Weights of a small GPT-style language model, trained from scratch on English Wikipedia.
Size: 11 layers, width 768, MLP 3072 tanh GELU.
Architecture: learned positions, biases, normalized queries and keys.
Training: a variant of Muon for these matrices, 914M tokens.
MLP neurons of a small language model. Each row is named by its layer, matrix (up: input weights; down: output weights) and neuron, and shows model dimensions 336-591. Each number is 128 + 24 x the weight over its row's rms, rounded and kept within 0 to 255. Numbers have three digits each.
Before each neuron's rows, "fires on" lists the tokens most often at its 100 highest values on Wikipedia text that the model never trained on.

fires on: "-", "f", " H", "w"
L3.up2695:130156180114158134134123110123100113161158140121124132126112092102177117123138126125155112093122168110088127158111144154114121158146161126170161116097077170109141152105108153094152114111141102129131118104144115117162122123091159147158150156080139124121132153111115131087119124162170123106113113132135141137135138119126151081093163137117108123104145134148147111147144141145105125113122121147177074142145163089119104166143136125148119069135128089107122095111114155120089080121135147121141143144094137164107126152134112172107130115189164157149162147104166120122118112133119130112111114106148126158135139123126135182120148068137095096160141145103117144138136124149117109104138070102070137096147142130138091123135142141138147132141133101129150161090165151130152141111125158
L3.down2695:131155142147150165140126150155126109128132139093125114152179163078155106112137112130172085127130173133091129123092102114150153138108127163089130117130122161100106123110098164146151116132120125131123075105119162132131147081120141112150102168107131120123108095158088115090112135118112112170147105132140135123129144157129104145158116103136143127111127133131116153117155128087101095127096159119130107129106166121170088136142092110135129084063126153118162132135108171081136140084153151104126156136098195144105132140148161176147108084170139130132124130080117156133104143133100100144080142128105123155161154104122100155155141089095080166145158163163145143164137149129138092132140101127067114117129157172162135119144154118145108178125133140152104143122094141128163139115114164

fires on: " 194", " 18", " 191", " 193", " 189", " 197"
L3.up826:120183132169093082199080147116163110144148124108105181149152152163101108062092127152159160141124130153119167161134125105111138141160140113104109137110138098153126133136088163096133124122142098180115099103116136144098122135106143141118157143105125098144105115132112150110151099094138147132123118155113170110106113174126187098135166136138114125121134136114098166182125104100098081119108111152158130123132129119150139114135123123147144112145147141119159150158138138120112151088112164105122129135146149110108159139116127121128111153147146124156113135077064154143147123108158143118114172099143105117157127139102142130148102112129106194068150160138129166097120142145140138101088159146126171101146145152127123102123067116114139157127132120138113114144095144119119181137167189
L3.down826:126175150155128143132110094107137179138093144147167120183105107124111112109130157145124132104171125132131176167200134140132149111142141142111143110126143145171128116133148158131136130166117106136124183093136086123114138123113126137116134098142154162177125136113082122134126155164095134151132111129150133093144156140119129127148106157105125182158106141082153157124104139125106166110111103140161127092155158124147120080165126100085128125115173129075116122149125127098146129130132155118122115082197117123080130159113094109116140141138116127160157134119118118163133134139135136122133115162144136131157113120120109132124116119131140095109165118128135100100120134140133116150167116079096149179143127144080130127151146131107142173101146135117096133123087116121095150124158135

fires on: " a", " The", " This", " A", " its"
L3.up1224:118133116187107136131147089130130127097132110149097105107093141104179106137135138110090115149138120121120131090115087135127144125129132126116108106122105114116112123124112116123153142124129115125147141158115107159118132126122124119147097094160161153148177143145133055086153102123102125132129082130137132140144153119178125115098129135121116123164122103200112097144168109099130111107130144105152102106072134134093129141138100109170149106138113124151120110111144083127108107133109170143104127090086168132098164111100129131124095146115133113146116117126128147077131146102182140120122128158116085108147091161134098137109119097175108125137092109128136122122095136173138133118108137109127165103154117148134161117113100103145146143118131150112127119098124147161130163148170145
L3.down1224:134143136080139127124115111137165088157103140144127130151139119091116120104128127118100104110126150157148127102164098135106150125113119122136134103111096116124137131163147120114081092110163117099091113139105101136140087089143142131126110140112095163137104164172116128197130121106150120123139123082119155255166111130138108109179108131164130109103158127095193106096119103104176122140142119113123140158100143109110121129153123103116117137139114147149152114093151117100136174143131122147150121142106096132135105154133144111131134170149140117168127129152180088154104102006128151133122109110121112137084108135112149136121082099095145080104141144122139150144141129077095146142172159104146113134123133183126153160139159092137170114120176131125119131165130130101165089113150120

fires on: " is", " =", " was", " World"
L3.up2095:133114134119084123139151135179119057113130145121146118121122119120128122139146135122112129133122113077151155124148105122151143076165100153157130108130103122161112133138131105118158143191122093179117101123154116118093120126119101118111129156132156143105127113159150170187130179160095109127094132170083095117100145131145158156116114093136122116133110103142088090128158126176136107114122125105096099120140128103123136109144146103108128150120153138115164106097103150153086126125100135119128176121112150108129140109169147116124163162039139163119115135174088138127078132143095142141154124105133170109138094155107122149137175064103141131093157159110094108123126153139140116137112142089089153144117113142111094150123123136123136141118140161142117124042153110153118087124113111
L3.down2095:134114136114111118162150145119193088158128164122133140123156131140095117078135124130154137117099116179146095135172138148131129117103095097120084126108082105160119173149094149124128108166112177084127116116131109130096139126189133138077139136174131155103125155147173073098095094136127116132102103131113106157126146116158121126128131105125099136130154098130149128096145124123136136131140146105113136106175130117150115115127142139106120122143152128110128112108162155123115140093120157157133103111132149117114073108131138182101122132143077129138142134157158155138145091195098137097101099119106093113111098084107148095143131091079150114109137171118114157104147112154129121126142099125119145115144118095136136071113138128117130186119106149157153097085101086162115125142140116

fires on: " to", "o", " so", "e", " order", "re"
L3.up2953:111137119165135122146135116106171123087117168131127139131156150143154146132138120129140150132094127106178141118155148120143101115081115144108120133135134147129127078172123128122105140159183089106167136152110132099131131124102126065110137116158147085142071147135162099136171130110120100128102125116112121155129141101092107116115114175099168105169061102120135096136123103105140128104118160153097184128183113149143097141153118114154112139104106159155171126115092148131160118115203145141147152112128140104163077131145114099157124151124143090129120165156088172140135148151107127138119118098164128136107115178138137142111100115133119136125165100105072099151113185125120132144143099137148162115120137136133159089137140130152143085117107117130157065129157186139136104137099102
L3.down2953:135131193139104145114124172113121143117130104145140137106123147120136131109084073109088117138125134111158125128159151131162171106160088119102123107129171087110131152132138154148139147120142143112165113134115128166125090107146140165117086119140136123141113112115122097136145142144119138131126124141086103071108099121148067104124133108184098089140128122149106163140148104132099148166120162107114104099163125094110116068108130113168153130126136127114112139109130154145133146102090087145108119133140085141132153116090105118150142102144131105135099156125151114167115182167133120152134132150178094124135132136084164132162144146146097119105115111133180126130116138098138139137149182130135125112125119177147137128086121128146110092102125134098136135131079120116167150144127156

fires on: " of", "ed", " few", " from", "-", "ation"
L3.up2096:158135114118087122146160151099153128076115137142118102083161091151135159105119188103089112136131144095143109140139175131126165148124148135156084118136142141102082171106148129153160175168151161101136139156126141119109125111107111146121140149129160148116083129120110108126102143155149107152123159095118114152147142130099159100106111182067136109123113152114132131134129146132097103112105134131133155143104140090130119134140111093108128137102119108117155166114121122156139179113109141156141115114130110124158125138154086121149156078157085148099137073115143111118085105104121090148121077113138124133144097158111130144123114145157120119134149170163127118102126191107173125135149138138119142115108123115153143128136087082084097136135146117118123135147117129102077132111160153
L3.down2096:122118111104101127122101164126135120107158136109098161100108148115151163115143093154133130131109153137177131165155138137163120102092132138158123108115166138114146132119106118106117145129113175113103130128084185133089131131145109124151110125122148108168106083142142134124134158115120161145129103158114171151114099135135170166155161152093108167139131149127148143117086123136116118140134065124153101135124123158091125094094169129073136170111134128107127103131128126109115124082125128135138105118158124132114107120112115152124157139132098099127114147105105134134158160048120126133134124120113164131160112115149148100148108077076160108136128117135163148150132126127127121110107096157170125132125084104124120123162115149151114116134096148149124134144155134115113145170148194

fires on: " h", " H", "\n"
L3.up438:154175155073138135149125117127185090140151139103135113113128145122153095137155130081127123087118085117144087099125114152127131129168132125160150087107118133101123168085115110112163165121147160117110109149113119122135097122129142119160136112137087094105107138103110128120134170120122139143084110159107113141130089081175114116141117140133088162131174147178119131116137175142120057072138106155151093113185114130154166123096103134146117130097139135112128091146152131143109138129099126134091116150160117149160104085090085136074083148162116118124127122124077117113114105122126155115091093130090083136161131149101142198123113151104098099176133152154138149125121094098122123141120096131105168151153133083125133134118132165187149121116131143106129179123097119170140147127163151
L3.down438:102161069125136127141147117148129124148136113098083100156133169100116105113148137122105095086143092174130095115139124114128084144189112134171156087110112101131141190094144137111159115118175154079153118133088119104136118128124112149153098107142131143131122157109153119104160133109153133135131135124122120143139089145135118134137109160110127143125155134146123123125102172077141166106171142136061063099166157125119153146144093096151147062101201108105138138085133137128136090119141127118109130171155119144160150093139126120114126112135097115163086140144115167145112181147117133122128138165118122156187165093109118106104154148142119111141170159138108151138088147094121135141156115091130127162122117133111161131150091132173139167121139154115117125119133158157146101140135162

fires on: "d", "ph", "ak", " h", "art", "or"
L3.up853:155153157094108127131163130128116149122135100135158094117114105116155100093130147105135140098134145132132095129105146139162112072115120152101137104127140101131102141092143133135118114157158167145134123095149125156106162154185125136147162105114097112117125145113080102159137116136117136089153116102155114112102100153151103120170112150150098109154126132187096156112118137122136129156123160135120071155134083132175149169155123103111111120142104124157152144179141087125080114134109134155140109131164124147112135137151171123094138152131123161175122150130122145105095137140147111102088171101156118129115119183149112131073140200105120134133177122135119119106124131101115125136115132126099158144140155154125160137155160170130129175097150112153132113098104114140161093137131083
L3.down853:110109152121103165114117142145162101100117133104111099099098159124153100133101166136113175108153135172142083120146104126109150144113123165153138161139145116145090126132123138152115202119112135105132107122123126109122133112124131142122139135110122144119088139126137167153138121121126136143149138161141136112104131136127128086121105115118076139111174142153089104153139140116155139132135130109129137138156157102147152175149185114156177089122144071141127115096152117124096081142168146120084156153146151103143139141105114131052145141151082110112098147099152095153121139158167135108130101128169136089142122118129113150145128101116089118113162173130141112154125122144155129123100107128140132128104150146174115105069077154170127156168151135118134141146117125140126137132098098

fires on: " Me", "u", "e", "ad", "re", "z"
L3.up1992:124123150140105144154060141166098137141117146114098104117140086151098108080153065157144140140104104107123139123102138132167113140065092086115125143157134186161163100117127114124116125111081126168135149108152126115098168153146113097125108129124141105144083164159108119143144134073144130094117137165139128153131111097102133108115120085157148144113148127116121155126129130102131125064098170116132157119099123107145144179153145100150109156113165131117131092105112153093097150143133117079113132108126129128106119101114152124124166142110091113101117144102103157126143111088108150126146138103134140135111170148121137106138107135131110080117159125128072114106129139112151100154137143121108152100153080124109136111111118141103142154097160095126136116167124136130118126137092105
L3.down1992:112141127133129137084122141083133138150083168074118089107169159133132128111088072096125141129164108126132147136139125108131096111110094113114113165113134108127117143095125153144136100167120145123119144138096147156121130176143117099132142153165158092112165161146124090143099146160139172109123150102131125107106156095132171142107142147103107172111100134087120141163116150114127112111134120127132100144083133095133147133115161123111140134126125156146122123116147138126132125131140096145092134168121144161107128091129134144102148137128097063114106123106108118078134094099107106119142097144102128165139121130092144106076116140124097138149132091137164111109122107125134146163125147089086112087141116103134151115120119098114156130111137085115141105105112165098133138126143155

fires on: " or", ".", "p", " then", "or", " least"
L3.up312:116099121155121126160111163125132113134102127128151126135120140123141133092150138073104156133176114195146138140176067142131122159118165123131140116106144106151143127124143186100073100161139083078164122145146139150122139128083126122126099116104159126128135092131137181134087124094120133131186138132165138122116133147137126118114074113153112192137135115147088128126117136112099085165123086131130120131159159111110104122125163135120120109106076106133088139085145160149174128120085106144132175138105128141181117133123121134152148097127120123158106102130106126118130075092172125138160125125129162105158132141123130081113136149132114136099138114096127076132117124138141110113121072106139128164132149154111139170136105085135128148151152128144200151110121134182130144106189150
L3.down312:152106117119110131162100151121157115128142070150139113145121112106128118099108136132140111110127151138160097136148114134164074113114154106093120100116188153082149125138111129179131163155130105146117106140137159155156126089088133139118132130169143129154098118153114139158137125129134105147117147154155147139131144133115104117123128132148093127111109118163167146096091109113082111135131114134153122099111123114163126154139090118135124138143098123114154096156173151151132153140085094168166085112124150112132114110119070106145125119116136124115154119096176147135125124119168106141107135113191180119156144143164121111140151162133179126138140132143125110093107125094161123132141122104093148155146140157135105092130097101136118136114123136155101138154109117136144142163130118

fires on: " at", " of", ".4", ".2", " from", "9"
L3.up1622:124144122102077098082153176131154129146109126145141133089133106114132129106140157136110134146146124063129155138117110131161156114131101136132129146108139183107101144112130139162133113127142161110111117118130097127120140110104149121096151104073144061101106121148088093125115132113176179162126111106143165153135138117123162129147131149155116096099096105160165143142094158148091144104108155141162079157064104104133147138122117124157127087125150161124115158140161127136150093107174156138171099099164123158177147146104119147116100100170108130124115109099114139129144124110103119135153091129122147114149106122124174149116159135088129120127144116143124128094117169139129142111132139112165110124083110100127116084172126157089177114117135078106128143177126097142141154131065153
L3.down1622:119117121115123113081145128114127168118117117097104105156177135155104167139123132135134128084083121112148137140146061118135140071132099143155096130113142138127111148109150139145123154121122079064105127134069155132120090155173090167123148118165140127096151094176139126150090101129140148142126151123140133108195103109137096123155167127164109159164161157099148136102136123124167112133113122113183134152074109126113136130116147105125147174116102141116078115131091053109137175091103150127127112149148111120145141073133157110080134140161087177106112158116120162155148133129163143123136128092117145115147129128117125090120159116100171134130128097160152090125135072121115073154151154107161079094120084114131110130141164166094151097115093168113158145156093133156156114130112153

fires on: " of", "ic", "h", "ive", "al", "g"
L3.up2613:136129183127139134132112122145136156135119152129123170108120149154077111105148134084112138159138074148143132138123165149160132099134107123128091090145114144151148106126125091163125093153126205128128136123112107131121156118091140131146158115152141106136146156137130128125131079108099118123106126149193122100117113141111138097137076134123116167165099122125106129113133146128144128087134089153125144128143074156163134144162162058163161180121131120132127102097105150152149134154076105111123098132118141111120127115090131131119156109095146130123091140127109116167114153105134131113119118120157147095119132124085159131125180101099135161084109138133157127132196163110091109098104165143140145134129125132132131157107121106123086142081110120177147094111130106107152148104130134
L3.down2613:135108161094120125141124123173146137136102141109126092146149124118111159056171128126158145129099120110145104096121142104131135156111130155108164107161115139103139101100139091113093125140119111110139104093153137126128106093160153084160086155079154132123137144149144081100095115130115155132122091137154129153180185113156124138147151158108086146122142170110085113193161159112152139151091132151135120129117105091110086145082121140134111158132105145129145124160099157114141151091105147117105123141173123124133121150127190106110117119125150090169117103107162180155160123137167145111172119177110122117120129131145124124092145157137127152116154107123145080159130119075115094141112162099183124167152111165075135161149107143148141129142110106106087121132144124160117120150098117

fires on: " A", ",", " N", " L", "ar,", " K"
L3.up1742:150127145145156130128164148120127104114103137136126098174090110133158122118093117118165091136107093117109123117089193132133131159168115138112148131122094110159182089101126123122124076124107151113153132096076145130142120161105131108161131090105092124119142126132130119116105119150110153129133145092153120190150121172125122189157123107139153143152152135126134088129136116079152125125109131090124104108112106144117131137079144105134114138142145080128137087132145115133129144097124112101166153128133115119185107082147129140111090148167143121114127105113154147145112154132137140114120121073130138138139159139102128123067151063141167112147122116084134161123145152121155137125157140104165081117165160134148113134115161105149137147144101109178112121099118159113115127061121096
L3.down1742:125154139133136142122091155156105143138143119070111108106114096088130123108118160125135146150123125112104107132144130157143166111097142107131107105145132140118089099125108188126150150126137130100167146152113094145128099127129110130144115135116080102142130167179113129131108112179118116113108132146141100140101148111073171145116130150077197101103133141115129131107197137141117152062110103145144132102107146148172142176143152166103155140118130126124120105090143126160150128125125140113125100092129158144123158130103181144139123085107091089114142103145132158165136167136061130102126112124154117142103122154104159115110119126136124138120130137125160149121122155163128111081113114121163088115141107068181152095158121172123125163122094158152128103137104145184131124175139109

fires on: " |", " May", " April", " March", " June", " Sep"
L3.up2043:108132153136107092195149131133166158146158138109135117105150109134128140132110120135146143139078119105144164148129111131150148149119147114144115132097134163135083099125133143117115137072130122111145129118145138109134088071106118141123136090139139123114094121119108137129115081118158134077148134170137068153119104167137142130119152140139137148121153157127106137111149108145140113131119170112155154104133133129142166110087142157139118104114110113107114145132119096115082151107117096133101106110131154107132107099124153091091115160086148096095131173121132114143099150150089132128105136133105093126163156105130132163146114133156083152092100114127112159119144137147133084102127155136130186180129150090136157102136055182150108148122135123082126122121100102138146119109127111
L3.down2043:139107164127163126132148122121086096127113110158111088149101146155106171136168116126199139117079153129121130091149136096159161143131127096105164106139110184127120125146146129148113181123106157163125126138172090151111152125081159142103121127113129089090107125083131140119120114120146150102123102127147136122119132124174147174138102128111129160114142127136111128154124080127149104120147140117107105111137111114107092147106095125133110147127086085126119129114142132139120139082092146105106128122146163086119126118123130135164108079117120091140157101102129123108164117163160151115107115118137096147133112085089117143122105096148132129107094133110064141174114101117136120149176150129115161167122124142109142146120149152118140133120154153123131104122103128173065179115133097

fires on: " the", " of", "ical", "ic", " in"
L3.up1652:128110130097095088107129088144147149121138147122125137129137165129132109102096105068141135117116100134108090131103156083117126113151115139137098119126132097170134074151096161135107142151142137137149151132123142104091131134107120139117138130154119147138141124151135126124143123143115142148114119120139148106101173138143146154181139093114116147145108106119091151169164122092142115141156121149090166139118169170134110136103165128113131130150154117103095099127110108122137153121092164107118119152152129105119126112098127106163121128156179150128114105087155147115091141119104123107099117116104112145203171117170157116145121117144124154116129143132139144110133080119150106148110120130140125124141129126136151106109111081121094123116150104120122098113158126126097151108125141
L3.down1652:103169151114134144146144110099089104146148112111084150121107138104095122103140142120145128122125129105128139106156121120135134119144106138158171140121117123130099159103139096176111104112111081104144091145114115089137167108111111156084161103135120143125144114128152154137125143127088115144089103129147060094162103131125124137133117097148139139116160124129173167139124130148091123139107143106149130121105109148141088114149119148103140098132123127164155165165163142145180130117148170151125125177159144092188103102184121105092123145122172099106119081147116137126150161106149121090111129099137107170159152104123144107128125141136133127104133130086108107175091124160121118107125134093094150147121174119133102124141126122131115135101131102140169130153129123057114144159168102

fires on: "ul", "ur", "aul", " Dr", "ro", " Ram"
L3.up478:117140148118102106135087168178132083137121101145156117124140116121152126103136136126100117159152121114163135096113120153109138118083144134180173122138115148167134128109129089123165115109097144139112087137112149131112161138106105123110116086114157121101137151152140116105159133163081074103101133150155124185135123146159169086147130115140133130090125092147154108153097186156088103135143101149150115132100117063110175115128119118069146132130113118113083135126126170089113106170117162180131119167159131112096159139083101101116151122131120121112116136161155154133088134143123125175098172139138108109188108107142104118131131096128112092096153126139139137142094097101136160117117095107120112112129156103134129128105081069101133140084125121161123142162151132129126134112128068
L3.down478:129136098090119147152100113093129131121118113167169135086153141113129141122143131116128152134118120091145152119115122115130111118113102106124139137174088135076094143106168161090118121106113147137135119173144174139125138107096145110124124118164124148141106117146104120160106093172091150140157149105119137103123108154087137113127136100104085132116149119133120110158087173137141082140139126105115156172116116146121124150120117131116104111117138104184085100105145121122150147103108148105167111131146131063116098153119115161136117103138129167177140140142160154122116139132102142167110117092111118132153115128102112115127102093107118134118153126121127148147121142106185114095126109148108135124117159155182126089130160100122159109113137112127109161127145093164112171129083096

fires on: " 3", "y", " 4", "1"
L3.up1819:142107126108099130160135119179115159113172120113151118133146051121150159148130134116135121145116104083198133115071145111124118119135148131099102129126128103132166178074132117144190149134094104155106105124134103182116139129140126109096109089100140118142147131090110117126167137120145140135151130126126124147139120176098105148089079135125141146188096125155133089096104167142119161113160093127123117137170086061141106115131155155081170079168085117104105133187141111125160152096111090130161141098172110174166162098125165104094134144140116114115160133111154109117135109113141132128106143103148075126140117136128126117120099164137103139111123139135157110129173076153154101088089127136078099115125117118163137107167167148162126121106156146121130132109104090141151157090137081
L3.down1819:155131172159120149144136117136102121136137136120147138147148115142120099123137130100174117133162150112129117144153117116102118137109149120150086130131118137166126109173175147141156095118157127076140145094146144124128136107126136129104141130160145168124091154115098134168140140185130159080118130129146134128136151145115103119131125060160163129146113092200109140140119134112142125150123099123135104132108111147127115132131115132124160127109117161134115172114117041170131145153169120120191187128134117176129130109098113176116182118149136163127097131113153116119116131077110165116136146125130172145095146131174115118126100174124126131105116142111139113154128101136085109113137156132131120132125115072144102126117115170083071159124161072099100104144158107120117134126140153

fires on: " was", " is", ".", "iz", "ud", "t."
L3.up356:130135120060165123133131108123154120113104151155126133116115138111117112087139148151151133134159109114128120144152136131124131124155080169098114151165145143159153128162129158126120125149126129167123154141111186187135150138081160086099161159147110147110134125136096153153176145105123132139115170078107065123108146126131110131099130104129153147143123112155133120165108162137149151101078126178087090111134136123092165117126113155159154140141085154107161158108093130086113083143146189129122099141114081097111125114139098165140102110133128165093133158160125120120100105107114116102124089148106151094137105179098161151152154149118176112097168094135119136125105124138112121172111135115146103089135097149127131140133150089092116125106121144147152109113154144122141143128129084
L3.down356:138130139112132097115160118137141135090106122175117110123147114126157113139177067119105144115133130132105081128112114126157147101083106132112133142100142116135137136121131168120172168113172128136118114113154121150100180097139062163142133156163080138124066132118122109111075141096066122100128121102099085091111162167114085117111118117115177166103092135113127082100191107155119121152115132116129160105083107122147150125145142163159106135140113129122143089091110159122122108139106123107121124170103124153140116153110109146123159115139171177102124167128159117133147104125112101110095106129109127166130065163119149118099127162113108118153128141110115089135108130120179102093110102135114161106125107107139128170114170128101152184155130154144117101154120090094068114146091076

fires on: " Gl", "l", "ent", "st", "g", "to"
L3.up234:149118151127091157050107135106099162139123113098144136112155169146132133107102123157135155140120116102134190148083104079133108150133132148121102135113140093139121100120171130160108116081137138094141125179111130155117105153148154164104128103177167102134115091162178077121126130145109104100161141127150147106107111128084100132186121147150084127143129147112126082111112141099115138146081129127143148126161130131105102183136177179124101121171124126106135104186120117112172134168157106114129153109102145073167120123150115143117119107113079125110137151118099136130145132157146133140147119106119124097146092142119117100143119133111132137125052162117131107127126080144119144134076142080096113134127109150162148130083128117156124096131120091141129131130162127104131121122071164
L3.down234:148150123107109146187126196089127109107136123125132162109146137128121135115122166109121157118155148149094112181112137106112116135154122125114126160102142129139101111075160177115133120114121092148155134100129144156076139128105154099115132166084127139160146140142098126159088116131103120100168123136113114102081090113144131168163121119110153139180144134143107164158135115141107128123198130123123106079104113153146144121137140100175148186083123118182156093144148133098079116127091120129170102125086122080151121104139144143122147117121097113119134122094087115141132157150150101125140127153140145123172121111139142136145133185140123124116131157131175108123124139109134164148149131132092106125141122160126116109192158109140158128118130124088103151142112153156128140158143099

fires on: " 194", " 199", "ur", " 197", " 193", "ol"
L3.up2614:160133118161144123144108101105137097100179102122095111135130120094125156118102113103115123127128164151158154140110144113091143091105116111117110171150133152150099175141137121117177115138099132144120146089091136137142103146108122125137136108142148114139111137133142106126133118151133081122168144133171141103126118140116117101153133101151113129120126134117158116140124156117139149098095078099143137123134131141118141114117079130089110145137143125129118100122138152068115161118138156143118159129189151142128126133143122119120138129158141118149117116109094120107123154141097148113056109109105120133137112131127136115087154171119132141138140169146119144146146160125136160177160166070098101129187147134153155146126104132087134160072163126157109140146139135152142104141143135
L3.down2614:141140154155079107119094138109094134125127117087136062108134129175156119133124130138148145116131186103157137153185088129160095108138135132097139096117156135126098111127156148108153114116086118166105120145141176154112155125158150100129120131108156141137156114092137134113119156122139104145129115144156096081128111135102087149150146109115134140168122120152168143120167110144079152112122121143090116119105133150124131087103125121089083103117122201129088145123094134124104127161131130086095106114096174151149126113121154135102099125127155131158086148157150193131097156176146104113140100177120111128109122096099086119144122113093099112113113096148132102147116099086142146162115133163060189168140124122132140099094126164105104136124094147119133096132138166083099128121151163

fires on: " |", " season"
L3.up1727:158106124142180097121150140138123085138145109152112163165144116131100176146192077159105123124127142126113125118160143131119092136107173140119073126125094110155113151144125168123122156118124132090117128174159123104194168105154123129083135092160113124153122156092097175090109095110132103126179135152158159135144126088115167144155124156113126165135128121108124150142146128088087121110126112152119138152176144116138132109103148197163137136136117162094109122136112149131119101117122124163123106124130149138175138112112137120164113162113124125141089089137167107150143113098111107100123094129128103144102112115117129126107095164144136143141154102116177119201120158171140087102131142125125130133136166084121095130145150124126094118125121111138136108112128104125147150159085111
L3.down1727:177130121165161147133116111169116137142131092138127126095116130110103132112143171135175115121139149145129165175144106102062081092120104145110115170077111139128135102092108115158137113147118138123097112145087136114117122167118126127125159147133116113128137175132103169122139130119132140112131089126108108135138110172136114160123113142133108168150094152141120110128130129117062114158175105160125167112112124104110116131129154135121149151148133092135118144150093187111138116132145170122123143123120161138113127083135109145126129159137128127147088150114151170135134125128152110117109134137105134104127100126134115132136156136171139078200141103157150135130130109127132112132098116143149170135145176140129167151106094147123111123128124124094106123130127147073086155143182127

fires on: "'s", " |", " its", " a", "ian", "rian"
L3.up1695:111156113123111131160087126119070156111157129146118117101096129125151113123100121066131141156116119130137137157125142141126112155100133151122111083139131136147122147130139119121143135190127103121132162085111150096116122125124103101082128102122091104123164123150119127149125153139139125076110149116114107153118131180108127136108158118157121084138130137134145120153146104131116091114179126114132083125108108154124129152139105115152129160152132129139063147059129127132103192101152122118111161096163152163108181125129086128086121112098122118150127102137142119119114112102139120118141132127173100135141131128113121137111129091134167122118073148132148137156146102147140151110101126125139145124131134141106137097115148147132115134123099147137115117147143119179093126111160119
L3.down1695:154111103082126086135131139132129106103108123118144125121096129103144178107112126121071084084078110084105118133077125141136108116154099153133115113118127139137160100141099122145129125138110149133091127145159117111153119160099095143126096163146147133147090145129159155108116114105109139109106136124112089139109151145105167095144108085123137121119132131100117117093135126104145130129169172114114121147082126084134139175107133078112139146093121109142148157108158118134141150201145112084128140143114133169150106155097159124097097129115126151146156105135124116104121125141099109114114160156130102136117129166097135159108141126122136164129119112134174080108076186114139086142132187127129118164111143082102146146101087133123133168099130143120136142160143125143134135142137127

fires on: "ed", " was", " is", " were"
L3.up1269:119094124104154137114115111141119124108120098126188110116099129111131158101096148108155109119168112171114123092130081094113134066178127118095095122121078092111118111178123115110135152128112129139125120118141143089106096131087123101139097142129111113166045140161136119118131148110129148100150125120096094133128107126087167123110133123106181134140078120169132136133077096082142156155156152127085108132158134132146110123132121155120178150153116116127149119139116192107177100154101145158091115135125152131160139141136137119121109140142104101121128089082126079118141115118112147081128134120158128151138108133123162163152121123131128115136125145158077132114109148117130166111136155145133124122152093088128106139146140095100102106094138175097129145115144114087130152126135142
L3.down1269:165130123157176125111124114106118148134132116099104133090085136124130140116114068116146171157162157086147105176104117168093149105138149147127096104153140134139129127128076170097097130091147183144123123140141158128113121140132136140168131127158108119149144140117100119081121125084125102150092137134137139126140119118131116105128120148101147134154134133147152108137131106108143112108172102125145139148159086156098155114097096106132130136116123117135156149085115118132125168107133147157109083171154109123131114130123128124115118140130114110123152160114138117124139127134159131112093122156151183176097136118095149114148102123147098134150116085140178137139133100111152124127103144135152109206153079079130131126115148095122151104113142128139181116140182091124137138161150119

fires on: " |", " hold", "ot"
L3.up1263:153092135108157112097121103123127155153147124075144152165141101153112113123125131117145177150106105101083160117157108093136181150091081123107149122111152082092100102155131159122116146140094155173141118160138117138133136129092138124154136107097092107118130106117139074106119121128133089076136122146121107143111132134111104193135121100166119097152145146180160110146107125139104108110142150082120170113174126138086108133129149097171136096119142117116121097102087119123123153121127100127105135134127134120082133108132153152127153164111110162144115136131146115122135135095129120100160118149144117124117104092153115094159146153128110137124139131104106137118165140159110158145159123139154124158121107098179125153090136145137150103125124092094116110142142071091176114127083084
L3.down1263:105127105119126138124117127096136108117161123173111123157112140100130146136131120133156148119078145137115145112123111114159157136113131109126125156098159160082149135112150136137127105082111117138125118132135110135130094129098160155102129109110120166121128146109130144150119099094112087142171128143161122165189182132113197113138148114136132082079090156124129149120141102120130157121127151114108140128113102118115087139126098096164128182126163127147161158108102104087131144098104153096122126141111104137118105070152123120136207160075111174123146127117127136098132140118112123159132143170144113120133125090099102077129136148099106158126127130126134133122118119139175158119135105091135108136104181165157130121131077112175155126120123080127106101132116111088136166134095135

fires on: " |"
L3.up2575:150153114147139136128145121165133114098148121140177134128080143153142160150107131106098115134114147129149167126092174116108106173164090150104105119095094123068162109122139146122129130139089143123093106157132099137143171125174183116126101149152126135156105128150134115094139147146087105117135118165116127137130155084114153165110146132131124141141088084102122140135132135102130147136128175107108091133125162082085154097105153155114135124128141124112143150109115151162140133130156117125111121116167119165199168153130137128110148080113156143155079136130119133109072101151126147136117112155146112148124128078112113139107130094155097164157115063147142154104118191137111113127109134156111131120126157074176133150152130091096136115124104172086109137122128118136107145097126129
L3.down2575:153158157137145176079104134116141107135088101124158090114129133130142086063127137125129145158098121128174142142103151112115085112160110150151133129092169112125086075152140162135155151124167136119112133147133117149096134150142128103115170117168157094121138107157108158114139155128111160127124127113127113079135062174145158164087089132125097105133096114100105146118129131108134107108137144091094189151206147118167127132190129169151111103109109117107108126155135104117165079144094138098104132077103152098117095138108129160125140126101125144143103084116113121099138134115138189115096164125155110141123062090140107124148139150141098106156121112147111073088144101076128145135131114130129159135123155119151131155113112113115146134134154141110113103162159164113119155112161133